config.yaml
n_kv_head: 1
rope_base: 10000.0
grad_clip: 2.0
steps: 7772
dataset: "wikipedia_en"
MLP neurons of a small language model. Each row is named by its layer, matrix (down: output weights) and neuron, and shows model dimensions 128-255. Each number is 500 + 40 x the weight over its row's rms, rounded and kept within 0 to 999. Numbers have three digits each. A neuron's up and down rows have the sign that makes its largest values positive.
A block is one neuron, or neurons of one layer that tend to fire together. After each block is what it responds to, as a language model described it from the Wikipedia text at the highest values.

L6.down201:490528575448525485524528563504498543478534530458476490560511494499478520510509554475567516511486493504480505564495566528460540528440528546556462469509518511443420481447493470596484526475540538482603459494477508439551528555478463627454566550527543442454555470536538493560521511433542469460498454457478490544467491481545544547529497511530481477531460520485564500476467498532424446461510
L6.down235:494548477512487483516510527542496496461535531472467517482483490516629559519434517568504498544517437471555469489541458474534496453489588533491519510522490540479513500453525515464514503501490459485494454477501524477480534488511515501549501437553418483506545491571444506491481468513499476470502513497484545527517476528516582464520465515490499539487527459578473492503471403484459456440492
L6.down411:492601547485482482573441495539551522459512478480471416483457554450463550495483427516529621540455447470477474493492560442584586515496499553501598517467484525488534512535496450503514489471532569592502532548419501480548483464575473508499464475446526509513551519544458531472560492488435508459487529502524530523552502509495545458490421445539464538485470530422489484412480491543518517477516
L6.down1050:483588461477461471524502414522497534542495536538565571505414529501471554488449540513481436518541493517552462535491463429474535498474489543562527539415490494558462513485476482483457585539531497457544482427471501514504526470511504512471457490471539457451588445531608478513501491520497517522440501425501515493592480501452448564455463511526497495503510565534580496474479448494484521511494
L6.down1088:437511544492538526534486447529477566554483439490452526436499515502496443485488543483521468506450517490424492537491508569489517556474561570524422472509453475511495480511515439479518533477573509458519508479480530497536503470505520543496461554463489399509590482519515546488496471464491506459505558523477469434459463475486550441529409536466491511499537477537495553518552502532438505495533
L6.down1290:592482444534466505486505512550538547470496554502535478444537482511617600458542498525499538405451569567497481508471471527483559520483499566502480489490554476503451515507542485506452493501526496524596473452490396497512501509516480559560503561505539493563506443462505457474458542473485528509458556511540454490519535482469496544479510516511427547435501558493486546502437475501478491459503
L6.down1333:475518553527478551542428485443508528538466523423445560449466506459464530457543531438470474588465430463481471515490564514493480576518591580466567527451484489458571527461497514527472490476571476573455515455508504463527500582463465519469512578519481420468528429499449396407506438485457497491507489561471542517479461482506494523564440543553554532534515517516518489555510539573497567524439
L6.down1427:470568515480514481505526514530477515528494554524496520551497565536500498489532466479440540508515497453448519538534410471440616484508561575462498491524489473575538516473545451599491542508533509524462418511479507445491422496528491516542566547464465554448674496476478448591543493572537507487479442491500496487452485464418546479516540538484450479496549565465603441505496495545583428436446
Responds to: Sports statistics tables. Cells and headers in Wikipedia stats tables and career infoboxes, such as the Apps / (Gls) slash, SPG, Total, and High rebounds, plus "played" in game counts.

L9.down349:570503456509438526507429508479497491472539550531448522506476499407490496532489526525478492543511521560538505526489500448445477446534443507527480566545486498554547503512493501459449548427480492574508463515518560514454437466444541462476439544433532518441506404531531522556488497478460557464506475574503421488457501518476467484471447471489539512461550472492547566554484520527493494497452
L9.down358:477481514505520565468460565469532484511497490543534458500511582545468456500509563481459476498584491485456453495496468511520524489473572492523550444504503479469496484540516518495453564467543423525525509519483577432437537485390530452565495490466467523466481403562492521515439468507488520480474546502466467489426514542571487501464529484500490438527520523476434516499544535489560518535475
L9.down839:539538432460470519484466558553526425540511487508553515469534516503438487509561570502532502457464526533456483449580415523494464512471465554455441511503492554499463531530476510550493377471507491465454492604483475514441438499501441534461474545477492511502672474511449563531537464558493523507516466486500517460461498509495461475559530492450536544507438510483563476511554460470478476548525
L9.down1028:500481524479547501471491463420532473450490508494462525565486542500534579506537469468511379556524571516458554535527466546502466536493439511545514527449537509566459506450509505495535520526486490518456543534480513491521526534531464484427487469563439442540271569459498413533542505505372492432508475453491535509538513516564525484421512489547474475457482539478465502461489560547565550412513
L9.down1162:503506572502455516522524534529502452476543471561502364530505554491569488528505517491495429515507459485499467466504452489500474533491469461517471561491541448511449499556475499481521485478498495546492482555471523500508464478509477499500535509450517445514489551513468563453527482448510516495489499503597503591454512475482550538492572452512478552494540464535524518565455497489475481504558
L9.down1353:541539459484476544547488560436564528550488522483554496405573515458431553511530571434522497515508414481497534504570510479538510533457483489574506387487531443476524487470451486489523525509518478542523478513501433507549571438487521410549487548497487495479520474503464476476487454544500469496461535451491492449468523462494501543544483553560436471460411511527508523512561447498454562612413
L9.down1478:494473506506524480440468493438538536513511510530531521512503515536459505513452480548544490456500465484501495537490484524413530407449473484475524445501513493401507544562498491506394520434499471530547505508524457559561449453531525505526517461524524577521579412513608496446488504479431495493514535456557524506520498543529467438463417500471499511498502584424467433447594486481436532564515
L9.down1489:517487452519501540538494498547499455509533540496508537520474515494510462542502519525535578389471462524482508543472567527559556479514502534595576448522504534518508500525443481449517550540572444462563513458497562471478499515418412563501484453457461523485515532547488539557482520450496497484467487528467518518408487458499500471487470461508474496533507495531500474512512501416427437497473
Responds to: Word-initial "str" fragment. Opening fragment "str" of words like strongest, strength, struggle, strings; more weakly other opening pieces (K, Char, Bel, cont) and scattered common words.

L9.down170:484515485467442514498519561524455444528457518518427465597501487542478527513495538460516486562556454489554404494514533510483547524475529467488518414485481501474528592517509473505493453539451537568509435492428489463516537516505465598491467512497504518470572588483517470529540413444486554558531613535446490517483504465541400539475497484562503507455471462493525461509524468542442539496541
L9.down180:379452518468527517504537492568516497541379518492454436527534488441480461537466553434471526517529462526504442521537509457546506417488513428518508480519548532503530462548558560534457466462483496486525499523468476515465481483472455488477550489439457492442652448467493462477430513516581532423449487513465506527506527526482530517510562489442434460479470542512543558573514500470482436562450
L9.down729:510463542482468460551525447514418535435484564508499539450481492484502479426449422483522497505535423462533383544536534510551509486547508474566488510439485512542453437515543472501576477505568461546495521464529512575480442500521430462447549534564531467412472397519513443522489471532486556519516489481480419502475473552502528538379471490463493538494542448519469561492561510521456446479477
L9.down862:525494488481443488529471455447485454478420469486472492515440526538483485535445471475543517518546581476512556518498515486472481546517484492448460480486467451535463561535476493510475459534517450487404522571527503468388488541504524462437508506458448498500479538432547500450505473510490524469581555447457501449493550517493453494505495546482480496459476447473489522463532568439528535476480
L9.down987:483493526481397553532432512492496479477565503428470522453526510508514461484509482484505513451489602490511478467422523431518541508460502462420480525484520479562496501489499502497514430481492488581442453502472527476430521486428475487467476577507472467502374547485470444471486543459519483468506496537498539448474455442444458537556560498519509469524525542519472460549536554446540501502590
L9.down995:473500476466482421485448488475445399527432523585482451477437479476503478465409529482543436499501548511459503575518480462557437507464493504492567508416513401494473483469515547519457498484474527503503460476483509529525447513494492491474513452504571542540488490524506482535459500414524458506520523499451442496497506504522553386483481478482493602445486495463528543531394516460576528558468
L9.down1001:572506503484511479441541455464546426586440547496488463513469481562441508436485493502482452487569479574468546465514529480515522541374536436484482572531504510446479406508509463485484516513502507521565459481532472503495545491578565452456481530572504500481483531516514478534484449543551485560513516553494473484424487503556539551485497487513465520514554493463487478519514550489499462490525
L9.down1016:463527462509461488440459514458532528535492480526496564513481467502521463491478520464487515428525524439445536574461515543503511553462473477562433483497470502509523481493494444421501452424500512466502535493492420461502539578520471543513522488476455508519393503481549474467525466499506514494551534533461549533447540484468533482546457505489539557514432471557516470506466514561491623466503
Responds to: Biography and results-table joints. Pipe separators inside sports medal and results tables (before the event name), and "and" linking roles in biography leads ("German politician and").

L12.down222:479512470538484529527451406561499386473540537598508440509540498516522484520479540416485593495548497413484493443498490506468472421424505462539470481491471529409437527485472554485498437530541487528449478484518461503480504497492521496444441530463518493455560415479402506524434599570541487466541469516508507490522510492480464434524502591507496490506482447513460478510485446514497585478498
Responds to: Mid-word subword fragments. Interior pieces of words split into several tokens, as in neg-o-tiate, Qu-ig-ley, Buc-ure-ști, con-cre-te, plus pipe and dash separators in Wikipedia data tables.

L12.down982:558452488520497414468501553528451542475504499474412494539513520538465477366484535532561474536499478456509457467487539511511522466516553495464499487568489495490504508446508461501463489508548577599492468565510508511470497485524542527520558503545469508521428426600531534463483463494500511519524489506552468496431525474557510562505510480453468536468504500524523495555571506515524465494504
Responds to: Before a proper name. Tokens just before a person's or place name: the blank line after a Wikipedia short description (e.g. "Irish footballer"), list dashes and table bars before names, and middle pieces of names (Mad-is-on, J-enn-ifer, Hirosh-im-a).

L9.down68:511489486497522437576491551485496434505481577463519512480521505536505491437499542501467480532480440542498504577587554531505462498564519457464525458554485546509510530496521458468449486456512544515514460505507496569514474616540536514484510488486462535483446454519520469499495562573536558494461543475568493569439498440466556542519478469506520566476467520496585543459509430576461473531514
L9.down84:453530526510506520480430435512433465495452514581552460525511433474526546535513495506472573510445489493574539416507495439517457525515423429513471453497516482444490544536522523501459515570554454498427496555502500513550498488547453500504447452579520475513391504467490575497488483504497567489485541498483420430453529562549534614472497425484557449456457440454478527541535495469571457484478
L9.down272:540479487511512512441467446419574536478492492510458487500522526476512550506468454452471503469559468437530503465533480530480542489473529575484495550454464499522533487497569505526467503459493526475466536504444447486460458526493472598507495503545570537521433497469612472570484562466489535467450527430495504458486481549499525471552454498410527486560539475471468490458431476493502431537560
L9.down281:531513517549478561523444475510509465472546507476518564487506510600460499422536493565552434555425528462514553508492518549413468446540527533492471555526520448483392463532493478489451525490525430472484474604502526493511534536521528479468496576507494459594501439451551507561437468511522487506545513479531410460406475534493487511481519449526432476498489510531572479421525548584496467482501
L9.down298:499475531540537501516466481479487467491459540541537579513527516486522560572474521422530451484568444502521445486483556478475589467475462462471442534483560486501551503427500519513529540470443534482506515527503509588444504529448521511441530535502482453507545495433557547526510532529534506510479516449627504534506495473530523481495515523500409456496459514498494594472451429569418443509490
L9.down737:478504445600418474555494467487522564502557487551479503470496524496520506483510448519458542560556484461469461504468489442479526496535521572500446507494524560423533495480495469482561567498512448487494486480519529465497520483499450526457504492531486511501533475459568464469493420535506479513453464423551504504499464446530441558496521502534544416536527543457484531523538449500464522529463
L9.down1422:595506509473480562521466475493472500494498560515528505510508488562509512577523487442453506457485498539554437487454484454459508472521532512474517480523615439515472489505493456526406526475488549560550485475506534554500563485634427532543438536415481526526531488485553504549508491470521498462502524511530558512484511520472555423516464480503575503471533387538498564480455490521477576497553
L9.down1527:520484548446548507524467492520477421532438549499544429545507553500497523484461530472463480484425495452476477500496458494526495474528496501488534453485557550556446552567541496455509491512486553464466534510513486526474555520480538517503526464495453498505487456464506478470489461532582436563596500505507535527497516474574494423509566554479563491568454441493534552519524478559514531519488
Responds to: Table cell symbols and numbers. Fires mostly inside wiki tables and stat lists, on byte-split symbols, dashes, minus signs and digits, e.g. 54–12 or † keys; occasionally on prose words like of.

L12.down124:483562487463426626534561491508461452534531506473406526527588431542509492500518457517503479470419478551602431547435428458480495471459457449479532504479549447503475461505535456506470538516534544484518495484491481543500483465504458527526514561449478499520507527557506545487466542557486507454533529529409513451502556509560578413487519442517538570499462456454511499446458509476442523475469
Responds to: Preposition "at"; mid-name z. Mostly the preposition at before a place, time or phrase (at the time, at Irby, at a cost); also mid-word z in names (Herzog, Suzuki, Hezbollah).

L6.down346:415466453513451399471483518434443527469573473431504564449538466562542437449544543497492469444557547528440434486458556514436472547416457622523511432557525476516493562540530503462487535503463535548547518535521503498526471531503463592519537484498518550508592476515502446533520517510526530527512463476455474492478510486468453546666560535522438513517500498523469516503510441500496505520507
L6.down506:478503550531456466594547559512496503511462485536522507452587494582513597504563515478508397486518540568573514410544449484531490506496504529519459578536531517543516468478495487499533561489543463536538451475541465559518509535541554556512473508524553482459567550456499491464443462411467570479495543543475497489481528547560474415551493474541500556443473508485449566469541472508471469532429
L6.down620:552515445508482542518448486457546470467543571534482497458541483529531535527526491504583474487464551541443510493494545504473528541429480526511546500554442453525528502508497490490504501565523471410554465456482499450502517493492501587418483500507441507518482428463497506483529567448467558539399535506531530461416458509503547507537492562443590508571502484476503465482530440500396521509494
L6.down740:511500473534446536458569591576530510515563494554529459517494485485516488510526615478539496474564485482466417516446472464545617533498506474507497494528525525568499461493501510487553506517515437462494449544516427493505479525466471544527427546489506495490416503583487489520484485530510503475487505548396480536444497478438525482520510487433563467493447555505513485494491502488550517413511
L6.down785:511560485536503464584500517562570542488479485523535501372556461473493510544492520496501575483471432541506547403506506498528510444496443535489405421448512512504460526529549423548458541512513544489498513477460472529537521500502494506525507481461470514477428528479525479512567507457484534498527501518537550508472466422496544481526440492470552539481484529511549479550528485492460542501513
L6.down1113:497531488522536532496508447531505482492544527494500487502463426564499529543522491502536490515519479471514479481542562565415460529456516587558409505436601515441481422557507483467482538520527535476426470501509420517493504504446552521500484471512538504393454474463449479538482398463522492501580530484463477514541431496573506512495481509480458505476472476472409517506473491549547542496526
L6.down1198:471432504495494486460508539530517550458496518407478529459519446482525484485473538522510520472523423516505495447468507527507511564405612481511588548477520524498513521449507534448479521529495454366553518476524395496534471528495435487491479507562570508503445518431529585529453557495555471419488478456536493491499541479551451524541510495486486511498527472502552536552470488490471493533573
L6.down1346:522510477474518550446547418425489520515465575547516519506487476583520481494479514576435497521528430480591528609474579483486512520528542472501492554484487495460537563466556408474499462481543552502519533532472549534521486465480517558571496462554477484432545568473527467473465491475454431493487502455500431564500460527496503425461520548560503514507512515551512525490522489456505504452487
Responds to: Table cell openers. First token of a cell or entry in pipe-delimited Wikipedia tables and lists, e.g. Hong (Kong), £, #, St, record numbers.

L12.down1214:532509499498494493517566511444490502475438470544522514461435475596527490471470378546497532494495454521488539453538485578553507478550467471494504542441532466480510470471505498522577464485471462482541569508464546430497452489531521512553584496476571388471501491481503544387483477547464560461423485533462535507490520444517429553536502520496482525429549453541495471516489479470572445458552
Responds to: Mid-word fragments, March. Word-internal continuation pieces, strongest for "ch" completing March or marching, also pieces inside names and words (Gal-ile-o, Wil-k-ins, b-omb-s).

L9.down560:450471530476570520412498492448486527477553543431541620489500443550493555459503520537496577494495531530430510444465499486522503494529501454451428546469505534543525489489428521451505460493489448472426499471559521524473537541522507448451529459543533503559407554566489486531507525452503529487539530557426455437440509467565432569509405477505516397559418540535504426538497500494489484460535
L9.down642:550470484462438553541546487543489485481473488493445494499494467534430508537445522496519514460491507492433518487498443482466496547484491518521471486522534438494516495436500465506510518504502526455487467502467485470527476420504604412510470490476498415545391583501463475452537441574450474488608517529428539480481476549546564525425502581514527471467449528520497529491506514550475470488480
L9.down658:572465570496478531520504475491452534491572532496512517456500470501480484476442484444458346440529501513500506526486528502525485475560515540455475533585522505546539398478456494402535549511433476506522542537499545530470455482527530458445571533549530436406551526494495480530495476508543452495509521481502527542498448509502564519565430385449492481518472566445474511461534554515482428534507
L9.down795:541482532465511537504484564497510504524497496498494486486614522500450538511476514468448532470471479580479492486560499502527546497458485518407426486498484462497554518519583445519496574470458495469521567497476478538543443517465479446552509611517505509533540508457477496509502523558525530527499587522496533517514485507536513476543541469439423456528511536520521445502496533517472524492465
L9.down866:461557612511497465438499474472523487531453512476544490498469611518459535567437524549479486503533520516491467518511507545469537538478468491484447496503474565526461534581463527438468477475486496486490559522490516578481551520503517479574524446529516484444647477525457521534574581544448508538450556533458496497449548473550512488512533507499446490517507511490559499519495438497527483455482
L9.down976:512463509490476492489516499512499511473530410453476503502412472536477480548492484501426451515564491563521540463505485462521456556444531493519462433497491541562563520517549518556527483546550542454478482536462504462550556514505452504523541496486558527560316587443473556525460527480504500455502495468513477538512480506528548445509440500517426474540505468634508447427537462547537419487466
L9.down1339:537512504497510492469494548479483480443491529463453523473451444492496497515463471510514491495550483510520555528526442437403504515538508523511476477464454583512450493452477531506522510423527442466436537443578501482464511517571490515466571536530451435505321602475537522515503467544487479459465506514487452508510491493516483519529514506470454469459451461586530504483508570499397472507481
L9.down1472:529568488501467533529556441496474444538523505470435448547546461509524507481478460526477511513440484546510532465444541533441539524511537513572483518473480456471559511449495532557489511543553463568462523589488468523482497513536522510453458479493493518386506566520485508406547474515487493526595462483480509510515482521486471522534548534521474507434519476439427547549426506573444501520532
Responds to: Preposition "at" before places. The word "at" and similar prepositions (of, in, under, after) introducing a venue, time or age, e.g., "at the Aspire Hall", "at age 17", "at the time".

L6.down225:443488519515522419521510510474490510480506393502477488455457523519543499552501449425505484535479435448476511488538509497495492495557514493589485498551453493442567532550471475529471518525522552510468518461481549448526485443484528423570535475543500519484498503534437506505520444521490554541435531557435488426562486493549477456472437589496526597503550497467512528460508494466507486557505
L6.down306:555544456518511576551500480508489496461488528454474457438484501479499490554535438517411493534537450520515471454515536533530475483563485540440544430457489421479452488561509499504441482486515537566541550516490480417526486497403557481446482477500437534504428524535468551581456484534423481465540461522543497477466495502495509456574526490509580496482512488462523544554515480546556476551480
L6.down373:477461487444516519536561515464481548510419426483478524502573492535538539529497474502541452499465502483539485474448538453479512559515486471520464484559450537487490498516556510548390468484551513505522475568507544500473521462525472581542469474513501483546465488508511411528501489476544580478472477455514472564426470490532484408548467503552507468451502531484490479528523564511540480453519
L6.down808:447428502464492495479615460482515440495499494474532534491524537541513568517472363467521509461515445508489529514530553480521518522476508511503523489403493476485506539558514484438487471540499486526518569511599541471570453508487497509558561459491511487523582580509510476468507558479439491487466477565487493547528481417504529481466500550508508548460562503526402512437484503461469566500524
L6.down1078:505469496454489598417509513549500543519524508434531499534564446537504490552460526504546531477484472505471604521540483535494516574461450562511481514441508528541527515503513539563479499544547488492448478486515510485514488436519506540521485496501501494467523530604484461472385453469475525448557497529497597495511558511474525515485459536398519518497541477507494457518457469529488574578501
L6.down1114:498514502488480456395528585509505493488525455549483523506551476509498494519508437502559517518488528498442557538463487481498444515491573526475558429439463432475523528524463508499483536502492388494476518541478485501512423557442538591504577493532534497471340488446497549432477540508507474465430495479468468536453509565552504466533495453459556479494445519560522440463453540501502511496523
L6.down1387:501528540544558461449572413509470586593513528435518467486559434448480437547440461527555478483498507464465539558506563539533477567432569536508541539521478480496544481514520506533535503536491503500556555484463443480571487546484512456497485465531463454434525512470493548521455521510506491433589513546555576470431524515476476493536494523503430517481513501452451554589500527487473491534536
L6.down1485:484439539457547425518500526548559485512507495447530574478515506509477478515466525408517550516503526479449548492493534452487510475469465496463492509517482520590547503522495471536455488459482451564498473453480487517396455527464487501522524536598438539444399468505530486526477531536520502543518527492483541520563559509555490506533452510531498501522563526542555518495449508507436566509493
Responds to: Location-introducing words. Words that open a place phrase in encyclopedic descriptions, chiefly located after "It is", plus at, found, and makes up before "the".

L6.down125:545549462520476523508476519535483606542512477511541454484526502550460480510495509510532487528484527452485487496531491515494470473455499494499522513575456471441517526482446498504479503439510457462484465493543450501479452497512458504498470574538493516471744327500486540529445502630503451425536542453509505453479482419515510567532501474493472492563449523505492498553503470527517485517518
L6.down298:555519481508508539544502517494488515539517476478437497509505505546440453468483424522484467524473505486536489482408465483495520494513560527502513492522454530493473503481488564512474461518500497511521519475470483474569487491477576470509529515498523543512574461558499518479476523498477544483563483492528520528499580468529480520512488553509457477528463526518491568554512541551483477520467
L6.down366:534501439504549512512526493490474471491486473493449471462467524498474494514508514540489517560505440512578465536488550581469462557502456522494530521522487453495490448456446523482434494525469482550513516548536508501496486478520409614545494452502489509559419415517483470532454467454502532477533504491475538520471460496455539530529498496501400565527526552529554495459457487535492463570538
L6.down841:517528465504489534558502500492517537568508525565507505516525425428548490497502507500432498479538477573562509439515506511532518465464511554496424485563480438507476537487535463544505509502490532474450477492523478516467480558531550450525427522472485480492708501513462530511480479508456478519523502508487474501482576520475590497532403476488482484514468501471449472525486559473527529518543
L6.down960:477425530496498520509464387522470555558491481569515522479492533531534463522436512468509520533471523467530506547487497513491493604478455570480565541456469527483540550477493529510549452494465500461526506433488466477494454476568500463500484475531499508422573542553513553511407412535525490480600520514524489479467503495543515527478463435523506498532502558551471524525441526478532419374556
L6.down980:540448543539541493480457491503545454514502413529493485567506540522555534546516468491443491488459512500519510443499457440574561540504525519489541470492468408518493446498467498495529500524514480535517547503505492496464504489435568550513425496484498459544546461553453526497464507507531566497409497487520491470518523515496513465535506467566458454417518562480498502489555492544522476475445
L6.down1145:526470524532408484415488518529453477468467474458510517446546457460522532510523467432562530563477496540525569549479463501481485425500523572514434526553400518464482584450540537487546376419421450505514503578426470517471461469443475461489530439560464592459457523513514485541498523526545475478505487493466455532443493424528459551543519493474470516519512467559493492473481563521441504482472
L6.down1490:500586410511508461516508499491431485525478494501430516507462502463433456451498425453478478481523467483496462500412467502483529478516512460519475489542506460516419547455513555491535464502501493591550543487505512429496527466514519550492559448489547529412394362501497523476476436483515506479553464477462542506515559483531468508542512538521429461509492457500472536529514533574438522563489
Responds to: Capital K word start. Word-initial capital letters, mostly K, beginning a split proper noun or name, e.g. König, Khalil, Kuban, Kofoed, plus F, Sk.